From a checkpoint of a small transformer trained on Wikipedia: LayerNorm before each block.
MLP neurons of a small language model. Each row is named by its layer, matrix (up: input weights) and neuron, and shows model dimensions 0-95. Each number is 500 + 25 x the weight over its row's rms, rounded and kept within 0 to 999. Numbers have three digits each.
After each neuron's rows, "fires on" lists the tokens most often at its 100 highest values on Wikipedia text that the model never trained on.

L2.up138:467516467512516515493525505534541499455544496471531497495483500525539466480518480473528504512512504494525481492475472465515550482535517450500482479499519522533477472534489465510505476496486517502485511454501531508487533486532504516514531501502462499477493432530478512500528524465518473536
fires on: "ing", "C", "y", "G", "H", "OR"

L2.up9:490560426506461482497497506517494502470478524522498497515468487540481488478510449475495527467512482539505551506476499535538470506518528509513496491494492538504499500475501542481470567501492509492494485494472497525482493505499497483502442487520486527484503510499516516441512440473528499504
fires on: "ig", " -", "3", "ic", "ver", "-"

L6.up60:525469510508494531462472539481489488486520470468497496525462458467448501472480482490483525535493482454523472522480516485510468506467546509482481483497492509521505510523506535511489499502498477491545512484500468497482503501522444490516504477502510546498471499468458532529487524556480451485
fires on: "s", " P", " G", ")", " B", "ts"

L2.up39:538450511517527508530516496500459530495516493501511522522494497547457551512488468478490576496534529502505499516454520442519465496500527461477537484522474491477472483483501535492485537516507478509498484507479540466492524519501482487540517513506502524504522508543469511504472479445525489529
fires on: "port", "ST", "ol", " Cup", " Championships", " medal"

L2.up354:476517467515522540498522466524485498507519456467500524480463497484510512515529517493483534502472523522480477482499503506482516488503495507495492536528526459552508522485482487450500504500443483484536506551466469479550509508518485502485499503550460516530473447522453516511499520547520503501
fires on: " |", "0", "g", "W", " ft", "ight"

L6.up130:427554512525455484499497492473493514493489484491487489467555516493485493492491505500494494478502501445516514485476492465493456500550496421498478471470505468537479502506485546482457522509474527491509507527518499498497484479506523519524469559512515516492516503495529512515483518507464505495
fires on: " pl", " fl", " s", " fe", " m", " ch"

L2.up368:521509526532486479479505495516496488522538478465510490505481569495484444487490501476510513546511520478544520500533541499476542486516437524491477486494493483482481504497491472534536499514495548458560478479509473495494470469479525533521463517483485494518511533498478457545513495495478510517
fires on: " \"", "),", ",", " American", " '", " German"

L6.up429:508478502500471506519493505507516502568473466476468493556505492455509540498477501521512544520522477460483525492515486526504458542509477517538510520529537496514519513512556530470516474486487480489483550489492520538501475495478524491474491535468508520475419500497509495488516537499507440471
fires on: " May", " m", "s", "ly", " July", " June"

L2.up339:496543497507506443514475528500495453523507519464530525509535511488521460538516480490521525545534505514499526478484499519527494517516468526501486517481510518451481476482443503494451497485480491506484507542511482478512504528484508535460519518468518513526472527533476481531503504492485476501
fires on: "p", "r", "-", "qu", "f"

L2.up542:536538495489510472519486509448504526578507483510472472484514502515495453485522501487511511532484470511508531457530530456527498508515479485528507545517497497483538458469496479494532483499510505494458479488441495457463504482520546523519463521504486498542503470525504500523513500474494483513
fires on: "ist", "ins", "ing", "us", "ime", ":"

L2.up580:517507495493508444480532484515506550529535500480516519515508502533556479508498482484506499440506483539463512500496528528470504498493523515504502518521468488482513502499475452490478507487523494504511492474489455453457534560486528507530543502493495513529512539509512543528508488545517431523
fires on: " to", ".", " with", " of", "w", " and"

L2.up67:503453505513487545541507448498459500483476514429505524550525493530523493478551505474509462482498472475499548487490506505466480466455502499536507493562487506540495505490538509481479461454486499515568510490530454469521498512489507492514469516520492465467497499455504486494510492521495559503
fires on: "ib", "ad", "c", "ab", "a", "ut"

L6.up174:489486475527518499499458502565501485482513508507457487502483475486483490480547489512490503536491472506513481534538485500489515524512468521504523498470517496445495479537522530535484471512517480509465474518569508500495487461490470525507428529465470492485457486450558491508540484457508518505
fires on: " Ch", "ah", "P", "h", " Kh"

L2.up345:505505499497516485491520460478507502513491470494488497496527460479538513477519505489522492498527479496493533531459484512551531503503504524520507520479504500505515523531436454496498483488520475458508484498460521472505472462516532494477499508491503527497507447422527473485483502469497504547
fires on: "y", "ro", "er", "ire", "itz"

L2.up203:510457498469492498520490515469491505507544463505489515534530467496500508473495513478497529559498481470505503447495483505515485499500470440426469498496561560486513512474510506509463507548485489522474517525531503458473559496523468487526541522501515500508529505479505453534519482486504472509
fires on: "s", "ent", "it", "port", "its", "orn"

L6.up231:488495488459490522428493503505550521475485516507534529509489508507494544498483509455517500466501519512526511522502499512539509507486477488504522486491506500527496493527529530495489481513534515501494541565512487480457477525517506535525462506517478455534479477464529484478495524512487506530
fires on: " art", "l", "r", "ra", " Art", "as"

L6.up196:554541505515489542516574509518521499512504522452476481529485483475510519463514508522481536530509498483526484505485489454508520462493546536476463549534521527549514491496492504480482489493466493459493520451468491473499480509493489520519495532503529495473539465487485494498490518488482452492
fires on: " (", " re", " a", "y", " inter", " sy"

L2.up602:475505519558483490467492527486525484531483480449474512484508503477501506476497462482481501465475517535542519494484459461494482500502446507497475515510508494535521515499492473517512540495514533490532545450504508518492497482449498537526484540511540470505491539475504518494539515518485527496
fires on: "1", "ure", "0", "6", "ort", "2"

L2.up626:536476539477527532467483450506516532501525556506496489498490474504500483507513561522501512474486550483496478526512457512529484510507525486486485505476505500466468480461516496512518484500471507487538529512484502514534483559464485525484493514536478510498497499541458500505502492523490463481
fires on: " St", "/", " story", ":", " school", " fig"

L2.up492:474492457507452477547462451532466502503487520490480513538478491493501473486514469500452501498548516532536541498511495508484527498474506476463492515507524466468423498485476471492523487509497517512522504538492468471495514524500462500507507493499505550494539466492478489529476550501488525521
fires on: "qu", "af", "ac", "ad", "and", "vel"

L6.up320:487546501482464485542502516478519478492496485513509516532505461501532476454493511511481516507471478500504516469524465511540465502506543473534498551477502507528524498495516510442521544530483456532454484486510475474507523466449465514505496501475515495538506525461499484509516552484531491481
fires on: "o", "e", "re", "io"

L2.up522:462527506506466502500498507504497507504493513492518538452528466521527552519523515466477503494523451514484492525499488456538501568473535492501502478539522477475521500515512492539502499516428500499526501476510511466493497473499463523468515512476542526474503540491551476515484500522556512459
fires on: " it", " by", " just", " dem", " sim", " addition"

L2.up266:487472519485490515469477487530497536514513494499470550472469452542493477484476514538466544465489508500558471513455478485478471522469515526508472520471461507527516521452456517470500507525501509469479527506461535503534542486481522456511500499488550466469531502519516503538521513500514485523
fires on: "in", "or", "t", "as", "end", "er"

L2.up88:497472507496518530514478518478414541530543520517492531512485542481496507539475504489492555502538465481518502505511532494480512548464520519508469480514481498509442477496514523492515492495459477487486502492500501505548508475504511544478462508519501525545540477511474487504518475496494518490
fires on: "2", " In", ":", "(s", "ted", "op"

L2.up0:504488483529481535494510475506463463492503502484515480485461504522530491525532534523492538464548491515481448533479501532477495507507479497495501504546435484521523521502431562501523472445489504521459458514494509482530530463477498530468498482527500480467483484481542549510506481514517499516
fires on: "od", "p", " of", ".", "o", ":"

L2.up369:492515461523543483478501549508518535523486485503474539508484478492404525507486518508495484521525515471477534464509479479495521469474516490529479451503516523474512509478527548527494517527486468486462535513490528510525504467499517514520490496518519488474541494556547488515445498523470502522
fires on: "ual", "t", "ren", "if", "ed", "J"

L2.up489:539521468519458496476472545485480512480483515507483530506486497511470505535497504472530502484506517513460506541527468459486468488551508484481546479484526505538513505568435480489487566500529543495487526491495515476466458476476470494513480507470502525475501521513528496516466523483446517502
fires on: ".", ".\"", "\".", "|---|---|---|---|---|\n", "aced"

L2.up591:507505504484514502528483495509433512505512463513507515501481501527491494515574516482459534471479478515474498424526471478457477516516432491523521492509471511533526487489502479505522483525500519537469490511472515532468526466498493507525534485494526492477497532513505463489507504491491501533
fires on: " The", " the", " million", " and"

L2.up110:514532544484475509499532564503509514482511491522518511532510485546474497464535521472487499545511489495506488425512521492556479470496494536541497505444490509461512454522487465483518509499534558512484513451512504452501481529513497504488534473503484517510476481492515497529499495510467464514
fires on: "ot", " are", "ain", "ir", " were", " contin"

L6.up63:503516495503477534473497550492496513493450461502549480515519515517486478490528487526505511496499550508511510472499490489504508498444535484472503536499478514520490479559508481497468492515519519507509456478471470512517470453497480504503514509478493499449535541487518536508505487481511544492
fires on: " O", "ro", " o", " se", "se", "I"